python train.py --activation="swiglu" --norm_place="pre" --positions="rope" --parallel_block=false --lr=0.0115 --lr_mult_qkv=0.5 --warmup_steps=200 --decay_shape="linear" --steps=7639
MLP neurons of a small language model. Each row is named by its layer, matrix (gate and up: input weights) and neuron, and shows model dimensions 16-143. Each number is 128 + 32 x the weight over its row's rms, rounded and kept within 0 to 255. Numbers have three digits each. A neuron's up and down rows have the sign that makes its largest values positive.
After each neuron's rows, "fires on" lists the tokens most often at its 100 highest values on Wikipedia text that the model never trained on.

L9.gate69:153128098237096144119192109136127101124120131086134115118066110118092112108123140127134232113142140150150125095141108074126173119167125103155134104117104133116101149136137128122144222061167124142137145077122138078122101106132145172128126147016114160166130160114125114122087147129126110175059111122146126113128095137153144078099064170095128164068164165089118147108106078158090115124095
L9.up69:098036083129143155132163114169207125104159139153036149087155186150116116167132137125118135139159130164101164121139163118126080132107193180085164136114094146070132156166096118079170121154079153107157092200108109079089110122104111155168146078162126113170097119142129142128166076167086096096102070115111130098090117068172110169128111186134144174128095108121124099162150082124163138135148
fires on: " of", " only", " to", " not"

L6.gate70:111132143135125170165090147127132147191118176138132129143133065121233160113081073103123059108105120127137094177090136138124121113147151096106139161148125184123108108078115177068161151079144140121117101123161139095106138109176133174065065112134085077116140139075099154108136130117137130192129122103101152049177078139066090104140159096160089097111103164109052126075155161109145075105154
L6.up70:096126192166140163164163152122085106082087115173155085143158098116118140167096097163139114164083147119158118166100116154161135081116140103133138086128159144103124097126125119080100155111130222161089145125158166142118051129137103093112114157128135057153165134122102124092152085110119115184117133059115074103137086089090076102188168176166105125106163171133073126137134118095106145107136
fires on: " of", "|", "=", " =", " |", "/"

L8.gate586:161111139105126191114136127111147163155120105082119197099127139171143113174127148132192132130136081138159102193099107119041129113131075095137105076155157126109223086151101146154153159113102128119144116102154193084213140167160038180113135113092104087176136103116148122147094154134131082086077098135176082152131107105168153095118137140137165160148100152104113142102137097073096112179105
L8.up586:118115089133095054103105135128111106097133105148084173136145181152160121156092107144165131104107129105141151155125099106153146200194153173119183065101122142095130163172138135187113151147132148093133101123103144142127177137112062114132103124193135122099138128120150128148133158152087152179161124125085135045130152110091128124116054156124101105149187182120014108110112195157191141155123
fires on: " and", " as"

L6.gate444:113142162173104171149137107117156135192129183140117076111124114103158137164127137145124144134102123169082100135155151095106166145139134068142056076141131167138097113124153129088195188121095179139170133080127154113165067062198083078087153113177103147113173121102177110088101155138088094150116101209127114165130204087161141133161079160133117155102134153102114108123169140138096156092062
L6.up444:091137133127084102141145112113093093130130096167127144181139123126191159169073136131087065133113146113164120136174094101087099108129131064127115172134090116072136150127073109094138144109191161108106068145161084070113140106164151148111117121117120176144130091167134138160134157069162114171080126153134159162098113186153111121199113113097065030075040139146107095124124128124058155114097
fires on: " of", ".", "t", ":", "er", "ner"

L8.gate386:197130156130125113107119124101092098160127114116095157161098118101160098172188164099077072118137124111139116133164158095129119070189165127141139142088130144157243151118097142087075130131121140159108097187101130135136129135143106156137130166104134117164146056171098107139087125140116144140123171119112109129122107161082150066104057155088078075175117125092068159082125092083115138168154
L8.up386:129132115133085104148167131051081163133091137170081107105097131131174145143157107099169191144133115112134135197143057091115156148126068103097071125119139133096122171158067159157128119091110158146164051143131148096144140135122084088104185129144095139120162089173142111146116075130128112100120151127147056162076090163153107126161117136044094090139106152139118173095128139040050112150159
fires on: " of", " on", ":", " for", " in", " |"

L7.gate499:138105102115141168117109111126125145067112087146121173163133170153179082103104121108117117161095147157124096112080130064110166126139163147144126060108136130065157092132128098107130111111131163152163130125129176099109049152106125206156169102088182163151124106105210096137113104120161123065052143164149057179091110102123138154168128119175154141164102105127145114085118141130056159137190
L7.up499:114125064150102127115161164168122095054161132127068139059115136134077100097074180094117133164103104132133119108110167119110115169103169153063118074100108085087131095155112103182109094127161106160111084167091120145141118140113124188063128105121111094120167115144127166144154105185089175112102130149169060084144142141112148122097144110130134132128130141103131133077172123124103102122059
fires on: " which", " as", " whom"

L13.gate138:105130180114104159140145083171109187119145187122108091131119186126124112171125126109084122094126097105112090161123101084107094115089138118093143091099154155129167151084167146144090104203136176140151116153120116102128122097138151116147085098196140127105122142130173126084132079143190085189104149163094096219135095129139158123058125152104140093152114120134114125109121079122139141155091
L13.up138:146152073170160155077083126110122092090155149177164069177101108110102103125114081161138148130161104117139107167134116170116181170139116090178152128120224130111115143125205160150080136193106162125123118129092160121134084088124077115139075100143126093128139166135156082128152088053125167132121144112142153088163094161167168133156173102108164091130103146107114088162127185105138073143069
fires on: " (", "/", "-", " “", " (\"", " \""

L9.gate350:117104155104120172092085066124116131142168114122161122141130114127149180151097114132158165122123170135147113123180116067127163167095090124067196106133133092161119158100116188134101133148140104135119138175066107159107164153085144073121071232096144106092142111070085150131124121121114112095098166143169134094191130148092138139126156169125123125061189117102134125098156137126119163131182
L9.up350:143095151144104115136145109172169105161156136189160180164096102160151173156057089142166153150129138181148121086138127160082111068089108178128153138144200098059138123118049178177134148114072114114150079170105103103083079140086135159123104121115153134086141149105110108104143153146061173143129165101159120113148145151099100124217146125129172145119147128112144115122135090133099145158180
fires on: " |", " season", ":", "\n", " year"

L8.gate273:100114141136128103139133104139110091156222098091075105150086122114110138100174179160107189131132099062155161160138134129143101110151119176094161130121130114154148192148115166160129063185137112143074162158090129105086140137095102136122141114130159104116073091128104123103132189161093099121119161138094172140143120145076176064097160131108160143101098151132118096147077128156124188146090
L8.up273:120178138149134072105135137060133069123156121130150138133131135172154158086149171185081110131125099105152122048092140101181078089096046152095143088150107105132140128106091160134124106163119169102059155179111127119093076140128078100115193124147157116134094138137095138092076142108146123106135115175095122156134143085134163074141146133074158169084089161100171135177108142134148091168122
fires on: ":", " with", " for", " from", " to", " by"

L8.gate287:141101131114149138124155148132136163126152155096147147125114122159101108120156134116079171081096111133090119144118064127119136107136095152143154101091055137144069139094090145103124094140132083122111063117148127102084122136153142159189077188085106104156152119059058125127138165104156151128084134211204163064123142129152129149164068132152135139182114069094098056154155160135121077178089
L8.up287:081093105150122088161162167134114177091147148136144156149098132152155094159085165181200155161143130176136135154102113132107119174122143066125146080128158131099109131076112117135127180130174118067136086105092165128127120117135154155142079160123146081158183089075102089132226202122106123148139131178127125126169108172115068136136155115144233130128156084146097090161145129159137132126092
fires on: " to", " of", " ×", " and", " or", "-"

L7.gate619:148113161103105111117130127110116114166137110122083106130170104117097102102140124131111122166101151186117128118073106134096093103104166156137171052127089114114071104191167111131079102131081165130179129128106092143115209159132132087125097137119108130130157095136212140113103161149139038142126146102161178147091126112031113113123102103131145135073162135074116151106185145158126152142087
L7.up619:173114165113133163090075135149119202109072132093230181101140108136094134127126125117113158108127130116169123145090114110103133095092150076174126123151116066145114156144131129126137094101119127187112209113119132117158132119112082129156093069086120093161089123136113144062146188147119102201175123116112078132073156134099163102127130145114118090122162107134127167097069181134073107130130
fires on: "-", " and", ":", ";", "\n", " |"

L2.gate88:093167173108148138162063114145063135158072210089135066063157142116149111105093075144142190130113178084136126136098137096117111154147074169141173092126112089141111133140110176161137128155082113078144174085132107131106146137089150099123137119123139128076125159035149094133079090123104089137123141065131152151124122178066138114177107160124139117122175127132130175204147121133140110091061
L2.up88:095101139131150140148109124144079185128109194099142095082138185127179133079097087119159160125124158111111130137099113087120135087157068135171111105116087084166170126131099133137167078124122097085089159141100139108097164094101091118126128156101140150095048115033131050109090077089108117124164140097081167155182121155048152143186120167132160073168119110106087118171118160110196152115082
fires on: "-"

L5.gate366:098127122224121111133126109085175066173148110107115148131178104127109137085210086095077117110151166132100106124092101144122107081177073146110104137148124162140112098099086086118135106161157096090120048114104119111099105156100136131117066090083072102150111070118137112101102110166131086176075095119093171110169154148123132142139060093080135087098123096138115158086087073070140152168173
L5.up366:104149163148117059187128173093143063139105128104128101129148109144123124139148095077149199128051162155088127158155120127133109164125093101090094081171169085146103097099095081109134146112101127075175074144066131147132137121140147145126166102072065105131127111151138144151094145064111111158121101118179111138185147155127130170086103140114195103100077109121135078116077102115091088138107
fires on: " in", " of", " to"

L2.gate135:155123024170159150164101154150166164148137126113065156096133145143089130124108092096103155098182116128184200110147073155128141114129135115118100099159158145136153148156148081130157107160088179144133152082177144072119132124166127152159122140088083112151140113084127073089096128158173106111123161110111153134103068142111083138081065134091101145137164091105113114133166108142081105118115
L2.up135:112096098108127138108161197086173130152139110121167127079118142147130118141146129108098149120122136198119193129138099141125215104114114121123081095132069091168124153075139132053131071152105097134145111108095165128172112175160179090179170115141094124133131175157148159144063166116127190103145091100159099082085106128126102141143133155086163113153124132125112141159085143079158132133193
fires on: " of", " from", " 18", " 17"

L8.gate458:128113073093118116147152094161161136162164167140134161182148098077113163209113179075131130119174055079148161108157085166089121107125146078138108130066094061193095121129145157130137126095143128131132174157101104122106114128111125140106117114093129111172105162132156119072116134169107115118139152137119038132190149067158110094103163129154179126154062138173141161145153065188102107109153
L8.up458:104142123164142141108119144113102112147126172200145098089151158156120088071153082181097165131108132125095036162124135106127126124146124152078176085170068150111189111143107175125099100123143119129141123093118098146172074116131157088112161059073159133099164119085158137124091142095116137145092167155167206168122137161159153108180136172104161115083132085107156152093126199161131085170119
fires on: " is", " a", " an", " was", " as", " in"

L6.gate235:155079156105085175079123135087125159123098122090178147128145084155142194099202130114128084141088123115088113160158176171149166129117130133124099157121075169128212113182123106104130182123137137112143144137144162131146042097122145103054150186142177105119118105133139149115129152089206129107122068154059107123089134178148151098146131130174121120164130145114033142080131129115114117112175
L6.up235:096061102180128166073114075156083115118076127197137167128110177107077154161095143132097162170180129154092089142145159076135154087123143144144155137161161097144146159117095178124124138111121155197155203184156186086078098147116137103119091150111089116122147189092149113157124116082138110117112176140152126127106119129167143122130160130157098127135059157157121084162125156170085178130034
fires on: " it", " It", " of", " were", "On"

L13.gate83:078105102154125110146109172129138196203165179151078119109150140100134158128088073136106183104142091181165089190117141100117105140161115142105152116126162140086112172079144153135156154113129196149118132112152123125156110064100097180163139177101161104126074088140170109149132088151100173148102178138090086127182072125144146126125084097087205109135127149129121111128094172085157151158127
L13.up83:137120078175154167167120169089103186153075135151117171102126097135156123082126099127120113101090195162110088169134143133151111134158125133127073106130134118125174121135182161175157136148094133133096076169171103089077167190153099109119144113167148186133147147136195136097134128048070078105112185149150164136203128101134147161110158056125091091114095156087128164081086120153153175123126
fires on: "-", "==", " ", "\n", " re"

L8.gate633:145088094138107191154149118157126165119187131117126174057102110133132069132156066140118136118193150102154148135132073099185160123198171126194118087141203142096110199129150146069115152141111124076125157073175088132084127194142123125076117123145119124133146135088085137160112146102119112137136082117125121171084171132121101131095083075092117159069147043154125107167168170159102126119155
L8.up633:156134132164105105078144098082134125117146111121138099180108096096097156173106047117134157058118179129106126150164117161076153156102133103176072186133169116076127154115123119095149117063153066113144162075115130097104121117104170100146122118122051160098151117189135115091125103083075156141158100168152088121117085123148147097098142136156152134168132164161140107162099137103143132124143
fires on: " in", " from", " of", "s", " those", "'"

L6.gate461:145095106144161176152137143174044106136125165134153126063135098141133145117118168154128112213114167105117124146103184107131195138103139121127160105132109094110142082077168132115136090134143173195111142171089134110166154127114162189104128146128100131127136097128154223142126130104126179098107116116110127158133145130126033113174056123169116150125175144190115180113118096095125031177094
L6.up461:153143109173137131212092108179126157134123134101089110149145111176150142130091137191154110141178122119172148130123140113109114160076146213103151084123104090110133109136071115068166076129125142169163144125144101110203123070127091111092135174112119081152154128165115176055129177132088120129104057127142114127105113103115140137061061138143167148124173124074148206125116106085111154103152
fires on: " |", " UTC", "|", ":", " median", ";"

L7.gate133:092112090164182114146101166131108092074132140130178106075123151179115133154141155139097143124102127123112120143134120153142114133159122162099154111110121159095127177182110127144123151136085099165174071142075122067077132149097128128129107145106125131096071129098108156168123164133117136131082192136197181152195074172107175160176100134132084137140101148117124152168072078209191192178142
L7.up133:117114122106146150162076147140143107094167183094153105209160179114145146056126172102060136102114108103172102154100164123134097081150097136174142158115115100069145180160124095119132097117106074130148137110123136072130097133150091196149119128129115138104109093082145174112160163209104121147130201182132155102194099129145120102068113165136102158098104162110136175117118106099162098161088
fires on: " to", " not", " was", "-", " newly", " "

L6.gate41:130128114128142118127097118093126095182099081138139119151176147181154132099088158121077148169120142133136102064164136179106156109143134102168142111108079137117069172123179164130208153131112139120107136131175169167141171116090138137122151119102124114197126138090161141140170087109148164073115157102107130172066113102074076101115151116160144097131117168159098102161106109130103092061096
L6.up41:135126096135127176118096077170159132138162119093106151136075127134092061068178142125084128110166101114113029116104143105120135118090147152088120084126175157169135116221145105131087102157177135118122082117089135133107067070154074145151104143153129107092137115143154125104096118107162111141090148191124080096133082147150098186135160119178105134139183115179213159144159096134073091152104
fires on: "-", "|"

L8.gate411:111118055118138147088071155188147055115149150108169137073065149174146117111176108128131167148126178086122101117096124159115135151128172157170119083159147121162144135119139110095098123107088100163157187106136129142105132166132117160105115114105154123130131150054112087082167161133082143105192116137115138212143158147186130128121124116120118095102101136205121064150180145156112062171060
L8.up411:132119134115115148159167185156173114144146091070111139125076107093093147151117141149137171076153073144157168112155109114124135133168137113130105167133146159074204088125102161144141092124152129149100148085061113151145130089093167171130184102130113159153160100100111156126124111093137175152177098160152084116096144127171135120071130171114199122073096099102191164119154089116156160083071
fires on: "===", "'", "s", " ===", " |", " percentage"

L12.gate77:133146101209119094140121141166171156142160156205146082130051135167132097095119115132118188100132126118159119094153151137081120147148103088130139124182145106139110188090135116182108175113154129134123119134135115167156103097111106165157084160147119121089131104124057111055176087119091118086087103127070103103154086090117121136049107110104101173138139107133048192091187169158115120074122
L12.up77:115082099155116176105084161180157150109123108171112148083055118128135143137105100118167147123130158157115107098147125151116151202126110144153113095169126159159129161154143168225144121129114114144151107146115133095122126134158119104085117143169170142136072092133135158075146051174158151150055124153118233050133040111110093137060143117099143083142149134125124109133162074168145149096133
fires on: "-", " (", "\n", "/"

L6.gate34:139162178118085120126153132159136174177126097187140137094152130119149125131185118156163146180170087085109117166132109110093143156131148163140131101138133080062135115146126100090137121153111125098150114099104114095110121107141116105051085089159110085090162142109161199101068167203141106158157109146111104138138136077157125148190093095139184118116114137124120132184107162155090123118091
L6.up34:137085105123106156118111142136103117171079093167140170140096114099143152151162157134162122158142058124107086144167158098089104107157112072149157143168102151056131155154120095093164154099152171114177179095132156106148149136101160114148146090110123108117056145054118158043123142123152181117094118126137138138151148102173161089148121147112118171116134097165058164112165176118095100149131
fires on: ":", " since", " Since", "Since", " of"

L6.gate597:125096122165106186100171122112132130157178096146097095096104148125172160135087046159185088146114115111126141096176164089146112139099133119108143115146137202154120103186130087126058150133071132151091166128165142082116152102147133132116071156109176101095142125139114129105194053130092116140181152113135225154172122137142156149197121174085117147142151105121098085177077157175125119115090
L6.up597:134137077195168125168197132108150113099163154149116120150145099189177141149155094143151094099116158147151149115148105170095149119109108174118116173155143200104136150154121095128101082121131180111105101171131097158156137131206133161135171116087117095196132109207088121120183107137088082170136103118198098147163114100186108129124100125105078181124118134187119093137098146098124179105150
fires on: " for", " from", " to", "=", " spent", " released"

L6.gate206:092116133139146103144175146122049099148118125145129127106106111170119062181068159085121070111090150127153141148193122085151187153144150208103155138144124132139103177167084093129130106135163147139127076139094123144154138135161139136161131077096128099173150203156185090159117127083126067148070171128104125107197155140167109107143155138125148086124118108223126099114154116129166110171054
L6.up206:120128140139120123154190112104106144159140124147123105116096153175130151149034164106160132140092142177142169107153113082170101161093090147144150168138112137065041119117115132142168157178139143161090081076161143142072138112088148131142139150090151107154222101144150138155166116079107068111152109109126148098122122165115096189151135150141182091131131081110185100143121112132118189140179
fires on: ":", " to", " as", "or", " or", " Sr"

L2.gate223:150133177073138139128086140150117178136144182150136164051051159138173142128119103181156177129149138164098113158128188178114125141159096206132086153063179137130094145127119079060153104153096099105138107118132138129104135148129110149072107137128183157151099148040092082197135129090094108145131185134156178136146126122076124092157130106110124126085165122079088167139151146181142150119087
L2.up223:115154173084154161151106109126170137139142204134122156123115129134184147131126152126110173081099127157148126143116156143112128112193056163183072138084148112137089151114145114087145114089085090121097108105142133145090137154145118193093112166135183180156077119048112083182135105062061111130146174129150144122180139105127187115168128123129152079090117107059116146142160154182132192121116
fires on: "-", ":"

L8.gate477:149105130184134098153137141119114134121135161095156134114158157142151070160131133109108117116110114155165096155150102086098194108128092143134147133110123197148106144131181159091152081147074103126144115141148120069133138195096151153156135074101144157153187128074154217130190110106146160183105138170132090101147119154152105149141119104096174102076108126146121056198133127124104077150086
L8.up477:135137124110142074104116100105137126082182100179145127162129118212121166142069187078155100117170127161122152141073158135106122179102114126113137140160120116175139092059158139077119147148121118216138154124174125101118139152091169156132182143098154097171136168149159171165119137142105135160173129143123072141035119148107125148153094144148105125132095144169145087127127145106068141141095
fires on: " by", " to", " after", " as"

L12.gate451:128147081122113085184122164155166118143130146130124117157088120129143112194110178124153171136103082135185134084137155134086175130115128113179135081090094152135079132136174101166111082060100149176168107098082073109169150188108096093111139129101138141168152082109209137125120146105099221084130114200110103091140142160116094105095116130108102127121074160128167133145119110162106081138158
L12.up451:123141084113116171142159145166111153127107101110093111168139122152113046137117121118156139131169158142099105172123066139076143142091120166153146149142151051155122151130122104124081091078136120176120106102173133159122130159139149123100155145145092091164205168156186172120158181047129110128119162129177127121121107128154145153138108146134086118180152166187168148149136117152050104153115
fires on: " |", "-", ":"

L13.gate310:115171133108077162132180148101101119129144146107124159173063134117126112185153133081099100155117110113118118125145139072082084153163119168149182087143082106152092106130162198192098123162127143115116121133172062092140105134140112144164085131175168120117104126069090165092136100111122169125085101118119145152126147119141084121084057141123107093159122122143180187083128083096149108164122
L13.up310:115134132134066078160171147133070132064103065154167140182150127184132131093088170177126132102118150156103071110054086099094158129095153171111174140136148134098142112163183123150144142155103085146140136095119152082197113178099064107143093109108100125145151151097135173083110135090125142094144083135132128114161148134119151205084043168152099151116092148127107125081134121123141126140155
fires on: " (", "|", " X", "-", " |", " Q"

L6.gate399:151113168100172109179101088130092125125128132163148071144193094110132139131045168130170104082106119113150105142140116121126159131118199120105104088193169145162118162166148167104148113157166175142089148150143159146108131104162151109130142172106105114089104132101168128139091080080140132136114126168190097097073164132110062100097084121068147125187085124187143199109155098086153128148105
L6.up399:131096145164157151149092170090103133141157143157165105165160080128115123172074100104032121126150097129097153139168074087126095155184118127074104196139198103113104140161145096179181123109138144122121104090124186106118100126151137130110169100113133147103094166143182114166151105103155185117081128135141141137096163176120175161135059120097140133102081090146124056143117150071088158134152
fires on: ".", ":", "born", "=", " is", "):"

L6.gate531:141134140101088123115144112166104133127105129134141120187098111108145147081118096128090077114134052120164174119071141178191153114118101144129123155158134134105105135127181072124110134140104123115161143137096078159112158045120121142096134101083193151086144155157168132151094158147167112217093184161139118166107131113065172147149125142109139113133114125145099112050107118113133115182144
L6.up531:125083117107121146122089115101089135127078188138120136124140142164139154123079160171106181131141065135110144128114128119118129093120159122153108142131156147143104161124074078181089108093126126162130178129141092135081135143095144137095153066201103099117122173150151131124107166192197174202156123201166105136071090131144154134129166119154163062073116121164142119076141155134146158193115
fires on: ".", ":", " lead", "-", "\n"

L12.gate248:110108206134135151139091132171140157176217134155151128082116134117097103103133138064097138107112106106125150085192133110156165072117205085094129161176114115116170128044125131117085146176117106110118183148153110111132088182179119130170087127104138132103106119118156149115034076160166118118132110136101128085175136128139156097133125093136173165163137115128129117125193091131115151074101
L12.up248:151131124081130133097152125121177143133113176076122088148094113098116083102118071097093165152086157125101114138083095155126148212068133108158111136092066141166135093150147120184126113140142131108134156074178175139129155113107166120161092084171162094053125099159109207167101150076075124075130111186124142163161141143192113135121070214152118159130151125168112091118155085116127083149103
fires on: "'", "s", " =", "\n", "-", " as"

L12.gate360:116143145109085115120069126150141121146131135137127175143130120106099146146084136094181115104176188170175096170143089144159125131163078127126117097118128120122186172170122149140068119128126219118109120100137094156138161171072097070100151108143180082140110069166139160141174073089149089134039119181094110161161149112091124135104092192132170160193113139127130168078120126080139147106104
L12.up360:150151129130125101178131104122173092116131139173035187149099128151176125059185137137099106092182152077148121169132100163150112174158109105120161094081166173097121162171104110135104111132139187073152062122161124143116139133136121132117183120164093168103081082158115137115132081106144044145116140134141172136140162069116113128095122152145055171210133160089150179129071150104130098096110
fires on: " re", " un", "-", " Un", " dis", " over"

L8.gate121:135123134077134134154160071114120186101098119090134178180152135155091106121135162104119152061107075172094127125151144126094177098105180181159097069088139187136123113132123163109195161144102104160144128087167144134182129157157096153136114186168160158107143163142099118160129143117119151130094178153101131165161116125141153164131113097152129104102085170120114122093124068137103138140113
L8.up121:127078134101148187144118083148146123128102112146107200115099123116149163121162166078098152122110104198127162130121154083076116159111162112102121109121116137104160137131126130098152135139128108103207141115161174104118142143139127130088141139090084168059110151174128123161136048159131172134114162165160190175183100122131120122160128118135152128112128163133148141142069078170128193153080
fires on: " well", " of", " to", " it"

L9.gate555:175105074121187094114155093094184109166101106131137167136165129155182084082114082112200145111129132144172097170175075138123151146148144159175111057160176118123131190118089102096131160125146154141101145140145089094106118096090166197160091164123106159100169096161079101113146184121148119095095146090101161140147129158120138138147145110119124121117099124180044113073116165193112080166094
L9.up555:117160095156179181096156144111145148130138089048131184090053141184100117105118082141165098150153128117128077098101163115091148173106094137061157086151166126182128135171155138156102103093176125168081097096115122084112103122126111151139056074103132137101154166112179131112132140102144143111154132193097163115158200163113123101151125120136135135060131117107110085154081130149117151152070
fires on: "|", "|---|---|", "|---|", " 1", " ", " Party"

L7.gate150:094146160188173129118126053099146116118147111195140172123088079163110116143116142066097148074117080093119077132162166137143146134151103090132117126121105167066133092049165120093145128141130135152176123110131097112171124139172110152159147143082146092076111034133059158146114104147098120156116174140101121133077110138095061150139095153137079104102106128097141137151045117198135122176055
L7.up150:105105057132135085090224150119109153099153156167105140070126108177142142151154144106112108146107111141100164169108089157091119184085150153137164122138128139154167129124123136132138088173113120111161202182156070127091078154064220125147123129120103103162135191198099092112126130125117129106166130080142127124129100192117107163099128142174116152138183075102151104048122132122136188186134
fires on: " of", " but", " However", " however", " to"

L13.gate334:084169177110143147156093102141106147118147130119151169107058126106158160163151080060065171110091154144095129080125082121107045157161133100150143131140093142122139128105134162081129149150111145187172138130114129065119147121163065104112106103118120114150157134159158180078092100168140152136105182085119038130143133157092101088099127114080167115124076151085056118118148134109157142137175
L13.up334:134179184162121123056065107103124107125170123140118098173181155128109077172107138073053070088116160152112091157120099168172099102084094092148154118144165147101110135092151115120073100115136096136113152165133105129130112131117137180128099147139126050117108180133116059149084091078062146157079133122122110128149158084125109117095119139131144166157115126121169151118106217090128081123103
fires on: "-", " (", " "

L6.gate638:128118200187131105146085105129171105124125157106125140127142163144167070109148108109072166115096113089128101110171132127138156101100128143143147110108116119153123135115141111074080172120107164106126160131096086107110129147136057117135146104127211167117046095127095101191156169127121145088127137135155113130151091102219169133180118119079168151147140131168084082111089073058127201153135
L6.up638:151154054134103157101173106131133116119090160097118136062122119130153112092215111096094170143089161101085109165143099150167144182162108162165111131146131130114096134151103089185096144195155160163054150120130122107123077122124121156138141077187105161148085117068177125086069144128108107101127117125114156136149146143202114132195155097179128117093115142132157108127111118108074126114098
fires on: ";", "s", " he", "\n"

L7.gate610:137128170161119075121099185196082116130170112120168100155085140093120155117100126121178099185141157152191162089072123133088156084080104100126148123149140133079136119091150130090106144081109126128132100127072132114098150234120182123079042069112113116109148099201142157125144154194164133146096111127092143091120082112089114101092100093196138098073099138139049079100146084119114092122147
L7.up610:130167124159135126139157028110078143104180136133196088172136155139117168067107117132138109157104160164121068118097091159139108092098131104144073133109105127094136063155107111102147136033139109114162106105144120116180122159127090116085114103133116097190136141148092090079180151147195144157112179111093134052150113144084134114074106117120141083145086149110143151139090168107103184142144
fires on: " |", " with", ",", " and", "|"

L12.gate252:151124152123097153134174131118084139151103168077135099091048132147187170130176179110133185143059107121132149138143126115117117087123124204142088168051139203175134176139109095104129101090111092161133127125138177106132130158131144168151090123122145079146155152075093091108158155129149130124108151155163108119144158106122127132109123066135141079117124146082131110125088139129159110178115
L12.up252:156090167122114178139126160095133102135121146144139159127151078176142107127148181179095127131116098142122164120153112067156055132156140102127064129056145052085110190050131149110125134123117155064133168066153117127123096080097138138140097136105142138161077122153090132060137118091161091151124157145154142129076203099153142124177102136086111148136121150096141152092167093095173103111147
fires on: " to", " ×", " ", " |", ":", " a"

L8.gate27:191166111129129127086088106079141094139125106162238117131102125129127142125091150091105176157116181065103143148150160104158147131101152172140142112122029155120091144137085151128134133126082112172172109139065120099191096103094164130138070116111151102082122076096136169101078117150183127145144174146067158128085140147116146040139146135145146095126146167161130107127152098115176097181108
L8.up27:187145087148185137153135129162138116129078116172191090192063126130121102144163152152147116179102118154108086131164133164103141120120084186140143099131134107108149153069120118103099139128081124155140095086156129126109087193082150094128110074160098165099137109143113129135116084120131160129122135102144159083194172140088104033159136137213154125062144136113155126105164124124170114173131
fires on: "\n", ".", " /", " |"

L5.gate106:097067109167221143117154082142141056126091089192119118123099114125174146051143128118101117140140091095124100148177147068104125032084153189143134148191134106106181102115127088148134133146093103139142072181144140132117154121125096114125124154173175081132093119153093106147118113192103162186121133123130146125122124104184141141101152100122119105134033122100102154152141127105143096084152
L5.up106:205074086148122184090109106145131106124094142094162144127088129142137137167176169151161133130148195068173125138168112132124122130080227155095079073161156093169102077155150084137133103133173115107117136064150157093100205156092164132112175144121138142104061129150154103104091163102131145172089162167121111113110147068130147182144135091124098157174084095176151171105144136088140132161152
fires on: " after", " final", " of", " into", " cost"

L4.gate537:155172131128129119136109109159166192150108137179110118103135076127113176111123138154145121167162130145122145116140175164100155108175134092115114157152110153118129172160104115136138079201165213104109115093151117129209135137151145179069139157157082083170128074137100163097086110128169089167164108141101137097152148101125142112090145110123107129121077141066217135159098115096075098149107
L4.up537:111095076137108146120146104102110142113129146122155168113099165135057135144169161123107121152182140108120063154182094158147106067095166152158154131168120136098115146164084107107074125141131116116105147088182119110154137137154171115132192129140098088126119123176159117129091170130162134170104176164131115070198154140077139132092154127078059154129151154126108216053094129190110111142112
fires on: " of", " for", "s", " later", " into"

L7.gate607:176076126148116143162159124134142156101149102112130148133123131135080074046132135185112088123086068129126174124122129120150139160100099078122117185139162138179133196140219125131129100146079145194103212077124116131103135168138142153143137113140163141173118135146187165129106106122208169113095175168167140163112157058135117124108155176095113126179128071183146114132095099154106145116130
L7.up607:151164130108164157117154079114115105089128057184160142125169136139092080090143117159123117176139064121131136141134088160162125128082169102102095142138139166115154166167115147132132119180156095174096107114168105150150064054133178191127135130105113123132134154144125112154088074052116135129125198108122172169046184103126122077131107172072133111159152107126162177102140087147132096091087
fires on: " is", " at", ".", " \"", " was", " for"